MLP neurons of a small language model. Each row is named by its layer, matrix (gate and up: input weights) and neuron, and shows model dimensions 32-223. Each number is 500 + 40 x the weight over its row's rms, rounded and kept within 0 to 999. Numbers have three digits each. A neuron's up and down rows have the sign that makes its largest values positive.
After each neuron's rows, "fires in" lists the words (lower case) most often at its 100 highest values on Wikipedia text that the model never trained on.

L5.gate543:543561537571441423442425480490470470522508501529458468483508456531513541524539475475405472489528487469502505475521495528523492462464523450547462488514493524494420394465531440468553502468512487521545514452467547485500463506493510490555471509484521519529510483441539465446496518508508507508515579481493468509498423441502502486599554540432492581545564466502486584468556450491476497463508493472459530470475546555508494463563484423537583486487514520513525511499472466562496486525475573510415553413451536507529450492424514485540512515434543437435483453487516527584529486469579514545
L5.up543:548504448472558465485539487482493486542434509515567612467555496507475528524532534484464421487532539561531517551518508562479477521513601561506476534507445530515509532517449470486545493420480431525533495585508553567456525491586527461489468462507484455454484512439459585422493496481506534546492430520466501470494475471490519530450532435492483486559507497490453442467441550467458426559429504441483460532509521535523467534496519456517518519515415509464513502459469491509530494514489438507499550545487535483530472470504439582528478524456488535573464491479470467468464513553488511446
fires in: "1996", "1999", "1995", "1998", "group", "1993"

L5.gate249:524469510496469542486505492450517559534490448532544527494549572458577501518547466513506479546538474523501496470513437492568501480490472515528495449494473455509464481395572440545553485479531550461486495430528484423519525440451521467541536502546520483503496529454425494573545536510467543497501513490508518506467472456604584479497466490422542505540402495513438551494492544506489422510506478552567470525577503486503504474501488487534466402445444557509519511513533476476473507482478466487581471587493529510540520485475549472444526470530521405493512502509405494638497559515481517477
L5.up249:472500479547464493485456458498518510576511482512469468591487474589519491441494534544504474534495456511500524408478492502551488529420544513505555461512509510511463507505505565530515462483408500440515510455455507492571556451516534654474538528463428481505511496529502503432530518489507483525429465515504488518556550478573562458510534478541507438553536587510525518481559484429506494488485487512472510543498530485530559471508430545526506469525487506450457482519544554556480551515547459489495472429524582506526487535473569518499477520529467585526365525471477429474442478502486528510
fires in: "office", "october", "official", "off", "officers", "november"

L6.gate119:469480481509479515489424575526531520499503599399537515510517497496556495479553502475433500488455477479475482413439495482468516514497514476482537584554484459501478494506534486507570548561454560529466515481467467553426453443384533509498482582432472453516505510546520566484521476495467531521519480501484573522475570531543507547464509488535533543555495515481520425524542526487507541446520485527506507413523524516474464505479543595471478462560455444513447502539493486516554439528492499497450497537530579466512556545435424444534522515430554442476496496544496521535398489523520518531
L6.up119:567552512486520414511515610476460558501486528479469526534500502508490495510491550518434486472526499490351534422520481554565494537511500450478475509448484553548480479482499524463482494486488482542523484502502484492468456556461570557455489513515592421582450451494514507484531494506508485463593480471464444460409504522467432591448502533534454425478557521496475521577528515551502460537466583482504479555507489505516492487537501519528490525574597501483465497539498484508511475491439499472460439456409479498474534469531523499489448467517511485539492459556470502514471490426516431441
fires in: "was", "is", "have", "became", "began"

L4.gate492:493504528606491518446432554517565480535464462484527544504456504525555517477461563583505533529506502518451464460494471445535456523453486535510460487514533517515470507559493458579504532475507589454500554514492451489539491508446474497484528459555562531554447506461433523490456517492581473488509444504447509535575526440513496553453536455467470551501490438551484456456487447501448502520420483490511534440519467487416446490523500465554519514536554569511547461436575514602538489524551534528517488540592510435570511494489484562530514433551538436480484562517532466518499548469498500500
L4.up492:493547496387499538520457458557562511423479476516487510500470453522499467465562492474482529505498531506503480531494565476475499534491507538483486481522535537571560452533477452529462508468514508518534487497571493481492480546446523528479519496478495551515467544487449517502483497530472485601493529487496523492503480380528557540471481492474522509468520552509564408444532501543547488479491557525514455437462473519509485458458455489457536509528582469481409481500482520485547508508514483545501485604518500420458492502459475592462478532476511545519470518463504524493488545510388493535
fires in: "some", "several", "many", "various", "small", "main"

L9.gate446:576489529602526521530489534477492492502473477465568578478488520467537494526493468454454447536488469450483546504525476525509484505484499500493517466489535522474485510579538526541525443482486497534439454534536515576457550522607441522535527547462503516503510488527507560528557497506491534515470470474476435488463525507452497479533435548442408555448465437501389423499547469502532510488521540564491539492523508500564516494486480483521520469485561456560414463433522514458511519518511494503487508493577453531525580490515514541505507477515547532473574559462476464467533473518458519448
L9.up446:484564470572521577460474540549524542481484456457564579502488502460534578536476510485470502476435531492423430488526526465498506518448528521504613488437525430528528509441531448494526501473537486517475497518429524475532482467427456460465456491450477525448561504555531432524490520512475504509502555490457461395583500515522480512534555453525425456515424500496539449571502451473479523489488567543498533421528524560508513462536538443526508510501605489529400539507513386526506488494508487518494484542462460458531489493518505497567592477506487500468502514559496510496489498459479554450
fires in: "have", "according", "having", "whose", "however", "while"

L3.gate196:463506537519552501479468416485501447531562482557511422485507461483496461465472528459524439562464517561548448477442590499425465485439460508456492508420500483552493502498474517478543533478522465489520491481491477505467476435558529519529492505498520484470496572471567583478519542533485525523495526472491519578544555525494539562590397542467486548495556424471475501486436551486492468461556511473458503486497529520449475501483552614487479484524508552506491482491496438492515514505528501488497514468431530496529540511500486455499386423455497494527556486498490411576483474525474524491
L3.up196:441468503485533389523507518445533469443531539522501492553510433524458426540447449420594516549540616563521538481494448503512469497553519511525490462533470480434525449513523593513500506557538516482447568560499536478535501447583425507585493493458503511515520420535493501475531457522477480460510489495555509532511475482506503543484498534498510464396525467488490552496513466535463510484529481455458483520515502510594451520509520569509539567489546495482422477506513524561535526488507433519526514473485483466480495565427525534508531462480532501497514465491479480503579535430507509530
fires in: "from", "born"

L6.gate308:478455502547513468514467500580430502501552500493517521546481629524477481468448538481472490511417540542460489553407489484557453468522517458494526532481522503552485453472397519448481484575453529503511539402516503484471544535492496456453524514513448516460516531554617482487500491552539528470513491555542499489506536515508568420425524541501453543524472461594452481501532496471516569448466501486553474525508503403487444561524449556440549427504534500486480496521537544533505436534501494435431525513501526506402466481527406491522450557451520538437521541501441450457500497487492519541
L6.up308:579541523431525491497489461516518494579526487471489530598465503517516561532488480473475495506580516501423475499517506428490493456587531543572523554475531537517529480461506448519512495538490463504528472553520477512442465466463530428521537495485513475538541512508516569460533441515564530463507501530502501466522457466488566510487480564479508477470521449515432497508455513520481524540482542519501498474521527553493427557458555506511451415555531536535533504550535466478583463515480486501498474508472552466455480486525516488533500474463582545569606478493566524470503480469477517514
fires in: "is", "was", "were"

L3.gate188:543442455526472433528434469494523517503599435480549480494464465519432495541527481557488495557515528526529456517486522478517523443496440495516478437437511451444548503484478452514505524474478513487478499452517479425457492566462563474467480534466513449548529500555473563525525487530531505521485436532576504543459469502540445508507458474458495484531517489473523505484592478523470552499492512503568483527430496431447497577532431491540525413442540469461583372539490551501498505497488463472573521465502526536462567453484498476498507459508577429587567492559511498477569549483512467592
L3.up188:404489447541497529500461491533500578449466528561463483490476549462602533510482541512503503572525515540589500493536521497537444526471496517485491527570524555494523495546508447449451541416481457551519515503486503492511505464515551521505432463411470545498532522562420450467531472511469400479550473488406431450574515478545484489543537433445545488489461535561427567530500527474502486536539560539521444477500476490584469527499579489536484577402448491473510482545526442520471483463491519493570449501550486526477511540456531561474506497495405487531562480486513429530479547503538455494
fires in: "south", "she", "southern", "mousiotitsa", "mundelein", "louis"

L3.gate226:505463447443519517511456456471517523535459428517498503506489540492437505436552528505521482482454541490474441533474443498544565504569506518531515453509518484436480474565505529507438470497515511514516514512463425515587482439592489532514514543601461476490481531444560525572548488453521489463497484541457469503461487493540547532554510566540477525549528521498488482464499467501488485509466604464481540497525535462558477535535507568485583513564574566542536521490496502476547557521490452548541506563540466550444473541518537568485501462548418500489568538472513523488520533520476523516
L3.up226:507495427526497499484454501514508471488496528503462522486531456639474553464450486564490532557498531482491514525472518491495523516488459468511477464525536443556528520484501422528493410508500504491462503512478424453495514582525483488510473584530486461470478504500527564593452488471542519496449554533514468554456391499551479540447492515404470524509533479507506387445479432467507534561445542484531506428604538474597493597490516464452494468563498558518579512531504433482501550561438435525487507461551507489492496473462501509500526513512559439486473488539505574530528467499534557514
fires in: "the", "they", "there"

L3.gate299:527533509468464537430435547539450533527452395489521551443590508493572482439434528535436459559453541505539495514480487503481479508493573530509536550541463485589470513524566552512531488555549512515473496542494508491496435485530476490445513559490548511521539519489480528523435533531529468513569447511531533451528481502513488492558501513500541572542537440463528466531541546559598487493543587510498475422533518566515493435466509491536453533481499498519497482488573537498429473482495540431522518548439464528485424504480466515573526485515534472457499546475489497464484483564467521492
L3.up299:502453534482522568467471485501531474490541496525506534518559501421455489520546559513483422442500483530534487564510546496592481529484540530512438500493558510521527426423606503467500548424490568498468497450477442481481502517500543442506558528442525591456528563512494468438530533501509498495519476527466536504486534450553520496454550498492525532428562522488506449421475496497526415499529533507531476483480460447458499487480528610448529494459569526566441484562435462554572523404434488440504475506479470466487563543525475469499558500471509434509505510569436444477522468467482472523
fires in: "some", "more", "main", "chief", "mainstreaming"

L3.gate403:490510545506502469562527513469528463582491509513501423547489545460545449514583494523443536439486552478437519487545466463563532487483490512514444451490496544556520525518499549535545545425543498530476556485512405576481575522524567533579533450551510515449515571482502473470488473442487451478468519512489504536485472480487522531481613540560524444586503468545470483523493485532435458455564511437485436392464463483434493548540492475561407479495519489525476469529534544479568438565515507478485512463495478482484541533485466506436498406473491505478527499535503492539500485432516505535
L3.up403:507529530484540515503525473560489455531544472515441447565532511555507500479495501500494525508486495493490575500489520444514536495464496520484470574537611484461481514512477540537482476444547605467534507513495482501490507488566481561495466434501548518545425532480450511494544524497477431532539453509446518540525493515517455491462445486450561469578481530508555412419533486534506564480539522482582493427497492434492470487531523475492547581495576556523436480525480508410539513473534518489432510366468436524530491512538446472508530454529452433416466485498487494541437477493503558520
fires in: "february", "service", "served", "archaeological", "architect", "services"

L6.gate346:482484540512516470534475522513502536495494430514502578523535464453482489460444476518529466586424450422534430524442459410554507513513488562502551501496509396509498486505493540521468543483604557514491480463478581497429545459447478533566522540532547492560482523544486471560541508527549447484458492466480463520525529504444481430467471540502472556494511493423422520521417580529527477405432499488529454478541484519534430514493461507519491496523496498536554547534571464456474524534547471516528549482471472514491462554432522466561533600470512461470547485490482474505510497519508458515
L6.up346:577467442483486462478456495574466496545459477559571505508526557558484509407479512566461574531534479451509464470461542509563464494439518488479484522571513500451497533480615511498509496448511511487530482537616516488456465465448500522537468517497551577486476485452443469552549448508448511473526507584461502489459477525504504491486575544496515493440448477548464466525580503522580539504462488472467454489489526433406516554497437529491504434436514538529474478477533532493480525496513537496526516541453504462415476513472449514570459498539496406444501538512509498523529515514533529503
fires in: "july", "january", "while", "june", "february", "october"

L3.gate335:413531470457487513485450550565472477405518481484530492576491524497530484574540463547505542524527475494479538483447501492523496543513554510529529463493467547486459535550525492578558515511500513560507525498487502566459536445501498406435514471536476481386516410472518437490516470491532452456531572585516476484545486540530500559461547472514468552523443466498481535610479529497423479467545563494525500530528449481459509511504490498539492443525547486495551460456467527547449549447477443529506519501522518546565635486444455501507532490490509545483498432472453558541508489537491454546
L3.up335:478445573489483571453470544510546522434479542512429526505537509521520461534472534495416508616524502454556465437512545478504430537492532495449502496500416536517538519482505412539447581556452468480499482552502503511501533529514492419482534445502509462456490561474537517576510494451482445506498524494484563520630465511489517516510531526459453415501508489553515416503476484464488497527493568495525427545489502549442472465523490481502539457441553474488480493450515471501456577502530512484496541484483471508524465518471482512591552429431530482524560578466504526513539483509451532511
fires in: "used", "song", "music", "recorded", "songs"

L2.gate174:424444463516530467448484487518516546522494472482515479532511466428540499519530495562577517523495426494473466519554426514443507556483436529487544507444469489512433441502538557472487470543539508460505504581577491393508485458520552505410450509536490484508524508485502485516540478491591447419511520525493429483520470523487506478537469438507537463464472473538460397428487519470646501509551436536476466486484423535457476476522498507570479517478510444431557475433553493558505505510504531518532466528520522511553564548519554506511490465433411587493477464565484494477483479412485520484
L2.up174:485505474523515466512543464531541508457458481516460511489527468480520458484511520524403545596503406547483522449484510449488510495476484464479460574546378413532513524559512490461432470563522476435560533522533551459498446528496496473507554506557448450526496504444470539467525549504552402550545535475372548470596555477418394524562445530488586473498515556516494510538480490532476494536535507499496504531525496506582481506517496502502504482512489499498502553474463485506498533456583455450472565496497509501523510509473526479531456497430503474521527559413489521486511526484468501446
fires in: "film", "films", "military", "miles"

L3.gate217:489442492481490536427484509564556498444520478522503510549487500457524463443483487597503541474436514506502509503573482444428415509546558465506467496499563487487501535528458471464491521503516458505483458502512513475511533482502538511470509555455474522581520466591485482548428594430488475530552496433548489522440502517461551502505447476484535520487465490541479520460458534384444612480517549524448470439478393509536511479460514521587470563454438536518471506540516517494562471582497554498517531476486543560498478588529478417497550473509487458530576514481529500451579564490440530489
L3.up217:469522487496530517499512561475540438498509480532488501530524431501478465482521591483482587501455522488512477472551473548430542550504495498507443450491532502559491476514499509554511509428447492572498506525438531464484485501553506498538517544552419519503457455490457510551483496418472459480512496437519380503522496466550535523489496531503536476492395483435543469534508479485462509528543417524566512556481484502478495534538505513545581462499512528515507483524511527502491526517509498503471477410444523437504446572489506471489530439493553468467582553502519556535483569506485456546
fires in: "on", "one", "only", "half"

L6.gate450:488513460538449480508510474543444529517498465569478483530487499478491545520457490439431491503534446543529490521467573518525463549497478550538449438497514514511551508477531583561491535420537476552505538510514555503517410576510473553499498533565481539525508446480511455498488493451522547483467521475493555491480538500570549551514437462601529496508535514460521502499476561489557541440447480441553457518495520426527506547456580509489519396474453474591535526560507542528488478503469509548524524475496526393490492468476481494546503501453508490478493482555410513489559448429453463470
L6.up450:473512498499529428482428472474525557582441493530455488588512510462458456479463520543534464520521489483553466486507478473510538509498521514520436486539436482534474492387458519455476463471545509522563483482445557501517535489513508532551572519512465504551446481484433463498564536507511492490428436513532535497500481504510535487493461464513542471497524495496486468483538547497566471461431471467492509469457513481541493560558458507545435443492586491562505522421459431460465493540504531516545514448476448503609498398486474427542490511528441488478477535524526519523545511458559502513
fires in: "october", "september", "june", "february", "april"

L2.gate606:545436502575483567483482490542559437538496514492444532457469581562461497541507487648466514432513471530446508449493413408523551460549430505521457518433489452546563502451473502536450469480564551462466556487496502494516521513488510477444428481485516567493486503481446552518532500503583511510455507506450512518518514504505497500496495516482429488487438487522405571531451480510520488544525471502470579452447489440523516474465529477484580480510480487551502488468504451462472421525481429548548588523504486504448485491491461538493547492540536545494478485467429516433543457461481473488
L2.up606:564518582449568483486514521524524441505535550498419527467511555537511422500511497571564439497537502511471547436458460479466455497508543465472468438573431536541502506386455469471465445431507520466495509497462560476523493542571527499482477511490477512505536467510464475501440481501451474409471544543550490464451527433472545470459513530489395498532509516453515475505551555510493508539518478475491594486437510531494524503490552516489500509506497461507522493501410499539503556484490463518499526467495485470498517538508466413513569442488505448541443491564541499448534505515461508477
fires in: "democratic", "located", "local", "location", "stock", "lock"

L2.gate570:493507514486606529530448490507598510443502507500529507527458546479503466385441496488525560468507484473509523516484476504462516489542526460485502496464476498503502508560396524522471502448428487397527426521516411520537460447500521478495592498511511499504498560476468493502514525517552493561562556489515506455593491487491507512513462552486503507465521430466491490541485549480525509520424512549571539481477495429528480504520495489533569532586514487489544473583506483543520428581426479463523489477455457395506535503438507477516602442468484523438543520534438449484545519494495481403
L2.up570:482456518521546471507456531517540463444529534554516513543521539516495417474506502463465587622514407475440462523499528519365484461557545545520442528513499527501529548505421525526445526474492522519448521562457524497561395395529523520570525498537456523501512504482483450468575454557469520517542514476493492541545545456520530464540451434518529541474533526476505505487487467486464551595471464525496471499520494485565490449534519535521481489524546485456477531492579522487517503550530494414506511512492584499533422495486447471511486467496519425527490509527472540503521441523577470485
fires in: "from"

L2.gate264:521455452454405499525507525557513486575491478532399512507494458485505472557446446549493559546486447526516504465412564462527556476465434461475407481506445480594519480510510484489584507589513497459391465474473573552472492541533527476432503450489527486498562520487555452498492451484485532477548611515513433558514538569441457462510535525513527469509464500507530495448437525552482506491547538478585457521473502523521494488517528562469470507488524448540469458507586539466529438540536479492537493447472464495477465517509551499533498527496456533581488543522459533489596466489474454473
L2.up264:573575519470503533555511486514526433545553479511462441527455506495504499520450509596515518612515504501452494461426512482557454510503469540462546389489492509491468562487491514531536457498488518558484499479575531521483408504505582470460603473461469502516526527489496507469492491480480501510469515514489460584506490481495458528445546484524499449456547489527494515562561494608447503480566491541484483475516573484477511512455561476493389456531467524501456529452561562445507463466522528498527473512449495552588512542498475450459444534548579466479496512478536529478533477515503557508
fires in: "december", "music", "executive", "technology", "hinduism", "musician"

L2.gate0:487454542581512462458549509514499504519409507512498475378547447505517553534463565488516438518516512519499619546535519526517519511503515513525551455506523461506512477497581441404469470467459435541430547483535501522550481563505485515523494449532530441461460485570517491508535509417529518530518483492500489451581530457469478525535513561641492494492493476498523474458492568527563479484455512585463495515536477481551463463539525410562480477481483478503492507527477564494561456525478511527451473465516499499467423432535539525483505484513528466453550504504495506496568505444460473432
L2.up0:448468479497534411473553458544430554488466530481531508515480471524475560478486478488458484505432499458483568533457524489538476481515553433476486480469512570493503507516516518560436489453488467524497434507418505515493573482516467522418506406540435524451538441495456497452540504543509487436430509455515464532521508489402505487509530562543530571492490498485452496473525553497512544464498454489503506511531576504531510484533483520501483544481555515500450458486502503481515477495527488490457555518417477543537537603510468616464474493621501486464515427490530488462535508509503477536
fires in: "york", "1993", "1995", "1996", "1999", "1994"

L6.gate620:543414483530540508497476531474519530483499504480482486473507538545501463491512423499428495531504505531472542545515542501466524549464535506495509483571436522453461417547445499501553429585505526519449497489495455522480468523487504434524463540450365567525491509540488478560510519462488594501486542462430447490505441479504471531521488506482456452547485516480488479456491499542518494470453529458552558490534563491563499494540429481497478545444511438512520459453510551493542472537531524484476486496505526551521570474553510448484444488511472500560532565522507542467426511505505482495
L6.up620:468467477474490463415513482505502486502501452543526426479493488409533575471500495544497479524470508487501530557537492448506480462499519523532550488472478466426556483509510475519431576416549552518455576544538510527490445504503505483523485513520496528463518450478471494441454401483571512564531563525523539510445519491488496467459507553469507492568456473530490479538425499427595465450435469454526527488508523590540515543415532529465481490550500510470438526495486478505527518476557445518497473492499497502552618518541556508530472518494557529527485560449513504424548501517497492562
fires in: "the", "second", "new"

L4.gate222:520506459528533492536488514517488481520489464561456484539511485498495471481474484551439533462551483511465472448472492527501508526464484509512465464506476414457501546525521525526480546497470473460424545499488491516502469524512497456533573464519480497525498510550591442540459577396475497565463472498415450533479580516516528519527449558462559531458556508547478544563497544518493549469535464527430478509507471475565504483557526501460461470513425539509432572548475488442491523514530511526488512434544562482457448538496408532519454513516501588523541514574543527508473447413496443492
L4.up222:481485510503500550587486482495455427481564515499565487473481496487467448453419442479547551566479551534568474470462539469486471526425405467522529455532462557531581472470521444516505439538509563431510508477471502426479533522498458516470517554507540542492483529470472596539506497577480495499480619458544487531461482452481507505460470537562524551525479479460473497517451492551520543447504495508540509494509501489478473564519426529481431476530490541537512530491491473498421488484549479513489471497473556508469457472398553534489498450491521464463484495477476478527479533558556500533
fires in: "on", "in", "s"

L4.gate208:557490443544495511539446482537483494487490490480466525491420529458528486435505498499494481557387576444501505491451489516436510502524504529479455482447465494531485527475501471573523473426463519483476533478525530522494480500451529519466530514516529470465564496544488573509388507444576523459526532516448486509505541560505503485439587572470549492409505432513509495505525472487502495534521516485464396461526460513540504578502566478452563451609494563502502476558440450427499526497510502475510466529472496534428519464522407473544463544491505455483566434505475469470482468512471481535
L4.up208:500559415515513524538549543508504517502520506449489454585545465454530529504470479547547557559442484482544499524492619477478491543457547466508462494483566447448572456424565501492466514486500541410514447513493479484506484452511449516476438475523514443490510479489469535544559510480575569614479533481520501498431516414525500530518405504497481467500544516465468543469520543534466548556507534499477512550490413473517508499475484467492564507413535521486582558452461522492506530503446464446441474528463507481526471519537471467433555583496535513503548498533503526468511566425507472494
fires in: "in", "on", "for"

L9.gate187:433498490406507564453526522525451446456581477503528494448489527493485516396461434559477491536480517481606511478449527498551450473550497508501547500534469432497505431445487546513462488553474487541449506534550524504502485516534423493567530575490526561423499463547506547506498493514552535588547539557480509493477432485517518439548488499450508567466523520500476525470552503446493514489511526440505450470449504427466589461496498415522517519492541543595504476496521438514495486519455521435393506491581466458524500517515507465464477478505565529531482467451450480427526529472537507499
L9.up187:459368450464584426506483540587490485492437532530537525485531488516525492516492500474471448549543472455527534573492427452548488423516541440478441491535481468511426525472498459468475542459495491468500550518467494438476496518467525505516546515575437535497546428450519495522534525536500453484480565501489481422461544478461446466503508530527526468513536487510467460494533561467528450465510499540588539502465570527512505450450512447490475529436595526556476508516504544539489471526456493521468534490433510530517508480482519469506505515508500488446441592541504480462523471553573530473
fires in: "at", "in", "to", "from", "finished"

L2.gate68:533454520528492489533471496479496446496468523479495538527525506474515500481413527418484489453443464471497552556439519534495560498473509468480468477485432529528533460574510493496504526447438513532432524516516485559551460495545513491493484461489476518569488506537500473457534509585436485540446467531486518470525464450510447475595508521429488500573534548639492499452474481479499476517377571482423540550489467479533437573528508505462491536502533526435525538471510497513463444486443515434447508544483450463555513447499498504502522530421502494495512396491556469480497600542529468478
L2.up68:557484457445546410474452495450350529474465510559543506447547416469475495509527521502483463484520461522522469485453538521502513434505504460404523508517489500521533541509412457548479490513415527519495474567453515502474529499480458567532506535529427512455461515494463536460437548548487470509427530526494449555469539491519473475562485468492453568524553512543495535477577534448584393521482509537482513548501568534464484542559529448561541481443534477505453538485553437482567477487491560516448485551502521499525507477462505471532528485504556480530497476513461501435542423491454530457
fires in: "1996", "1999", "1995", "1993"

L2.gate281:505489577461537484495489484456552533519413533549467462487508567477516510484571491548496483534522523522520436487439463449462474473500479534537465492474474498564547520466478572504492509446488405587514552513509498480461450502432509483452550533520544505569550436547507482505550417528466473532435438513493403435416360564495507505525480492484451528517461510566429572499534502562522486464501468527490515503479547470551465446528567578481450501487524477515540463539610500515443491506441533537522542461450554464533537444528452505460511475490513481485475510530460502528507541559541538587
L2.up281:497573603549514484574490424451486544498495493508553499493484499498590408539535447471451514518486479511522474458409522516518450533517489633528450489484501513519440520476448482543531487462546596501476512509479488450516530478526486415439484450485522532499446429460550500449450507486540454481535546568470501605481523531477505496490487540471514386511501579539398460477458423505572516494514483502465541484506489530410440476460488544415550534535475565500490554525541471459605567486503455495494461518528530523497479488480553547524472508562478510480532476472497487448477480475476471497
fires in: "service", "american", "public", "justice", "alice", "services"

L2.gate460:485513485517538496459463497459478484468508466462553580465454492539498520549548541512481521570477520529475530561479518538531546470411404492569528490481540541549509505498524415528490456538521501457462493510503490472570461513516549475496477551539435509511491465547438442526441510493547479493496522473499412536402461513459428549496474551541532491523523464452531462489508470468556538551464577487494547476449549538473362568457471525479523441519508466496498589519429532506440529526476415571466542479508524526542555511457477529469500476513452522467552566521572562561517471503482527532
L2.up460:531577409507510499434407512481521551462553513574509538471477500436487595554523534495482490563444522550549498447510447486512561489497545471476498492469555440517475483566440496495501520488423552511389482484512459489513500476507520548550452524563473507416511529514513541492548536467528519580483508493495510530492475563563530503534451493552470479570498484525479526532489434549561472437496555499482511550507438474514531525518516501529571477498505481538477576480501468544477511523478406519468512455596529510530506467568491516470503462587616441497548492495517481477537429504441514515
fires in: "the", "then", "they"

L2.gate581:477468502484538566499474496558526515499524518434539548470455534427492482439477477465506437505539516503540517487542405470446533500476573475502437456479481508484484507476505474464486415534475503473496463513503551471496429600441470472550526478454495539485485464469467511565462477444498443464559476538553477512465486510529579426507457513464471483506413510519553502676464459513459464539512425515502553502532600500487380473520464472464560407471540506533546502569515553591503474502524459504510522479449507504504456492494477500464540520528474461547504466449489489523512508553558504531
L2.up581:432472451573508521438436561507485475560462486524520573520550501482557489537536456530511475494488475474494442447450475522477468506547542469443513509470423464515519506561463471452545485508444484405516493537500519486482462542487501486561496453528520569439471555477441456536553493461471411467491474502574518529456500471448544503500495495523376420478420548512539490551457494443531470496482476519480536480494475471491482486530483467569509535446528529630506476452505570504558511424507442509497536481496523467404469447463466466463466480547548437485448508503513550503560558546527497501
fires in: "local", "located", "location", "lock", "society", "stock"

L6.gate591:431574522508572480486519531457477492491472501482455525569482503504457457474530535580593488466469486513439484498485481559483473379463504529461469480520529499509466490535519477483511495555517509449499507435506490508501486453435512551493485557547558521512448504544459536534468456450464490560551476540483538558552478500543511515476541425436441512537457540430487567526443683526508475562502476524592502499558522467506523523476484485473565526442491487640492505424523439478533501475507522560483527504502566512545496486478496547491467555486529437524477451475497429488505554505539518460
L6.up591:503543455451571372572473523483596479537539528507497504532537457491544510518462471561524447505518512544529435443507432469565465488472523472620497510491459479512550502546522487493483560473471408468403545536538499511551587513493479486492503480450483496488458455436460527526510565531405476510459501484466481486535557491563632417500485433480475491518489505521440521512561526508582481423473498439565546502491478527531507477519476531472453490515461512550502500438500472540553456471483490521464499478470538489466408520545455548499470496472455497497548543575464507479602568527506500493
fires in: "october", "november", "september", "1", "democratic"

L6.gate622:533521502486553504494519477504459493471515498454525538422527450494453528517507465492543458599573558497525511480459528517552414573436547501493444494517500453529483514486517504493446526502524528501493515536546497453531479537550457499486570529454493466390438537502481370458388522483516519482480506519549539519441528527489514435515499518446495573559528415504492565517444436531556513516483535513530484447538515504512479529511476545514513464486448499525588459539527479500462485549484519511518443586459482463587488576481524541442479508537473471475526490472544520443471453505478557508
L6.up622:456486491480489518573467514522509495427621495498501534496472466501478525453481521511466495543453525484554518423462467426474501506420423512502388518567538433573479513486550486521461450578507489488561496522503507424511506467466457510462526507549546612479536587528477494483432432506450466536424487514433477580488425452481465550513545468513564477481512495501476456501494430477533510505525464458508532475531525517538496546465471557470569500539432539511490464465466439483519537512462472583479488461446567532474501517534502485436529507547416549481490513479445483461467529515440512462
fires in: "s", "the", "and", "to", "his", "with"

L6.gate38:559459552451543475455488512482491450457538540506446548493554473465488457527558487550421493507512538502511469524493512585521496474544491506531470567460430475459492510507538447522448478507524504457474498497508491422478482538468519442539531542558530517505489542561464513521495444539519459508539459504531474609440539462530455452516522503456476487472506437511470495499530525494502449607513551590543540489437512497569428433472577540509567475467503556527486519504524497529479520439483436479521509457562524518523555591428483515450472506410540447512541517550506470408460524448466539453
L6.up38:481487419477515449460462533563484433502489512479495483526531511509424487456485528498499509437531567493490463554546507495540465575453421581509518546470543497488490488549520613452509508510534458541526592502483459460530488458450454553501462506463550489550505530491442528574480482475503482576532430480443493509519508499526479494552500521504485444517499546461533561473459477477583488546572492552559509561432496507483513485484483513552467525467556575564519503493399543477465448495555442524520511519465483474437455506501516569517505508482435497541460499479487556479608534437433460535
fires in: "new", "south", "southern", "alberta", "november"

L3.gate116:466456445554501583487487546607515465524491453383574533491507511580534465523487575474479535503502441472477486456496457520478559523507454502510504481535478443525449541505532431537428510461526449532525471489477518509480491525455522445510507547413495586487505466449453497519553551561530527530498453501510501564564535433527565509471487564492525462503536439475547477517635555451511447482556535491558459512501469551503556534478475466486503441476577538457544446561506474549513454500527556485577530485464529524524505492454461510524457534509512517553503468452485469441507449512495492543
L3.up116:457498476509475510428462526502505451458455508502518480522531515492473549527449502475358521434519511432454452430532394493445465550418476500502577541564500429505519569455484476487460475530560533604537496528504487566489560514466543516577488463478527463510622549455501446535537575477491515533514440530464502436512488495487475470559519518486496438467506447557481442471525472551471458444473510429507523475484455503498490454477412496540469534473521529505542572503531438564515497501477449527506509551506473502477454550531512588535427507519499568583506546424523557537430482465497439529
fires in: "singles", "song", "released", "release", "single", "songs"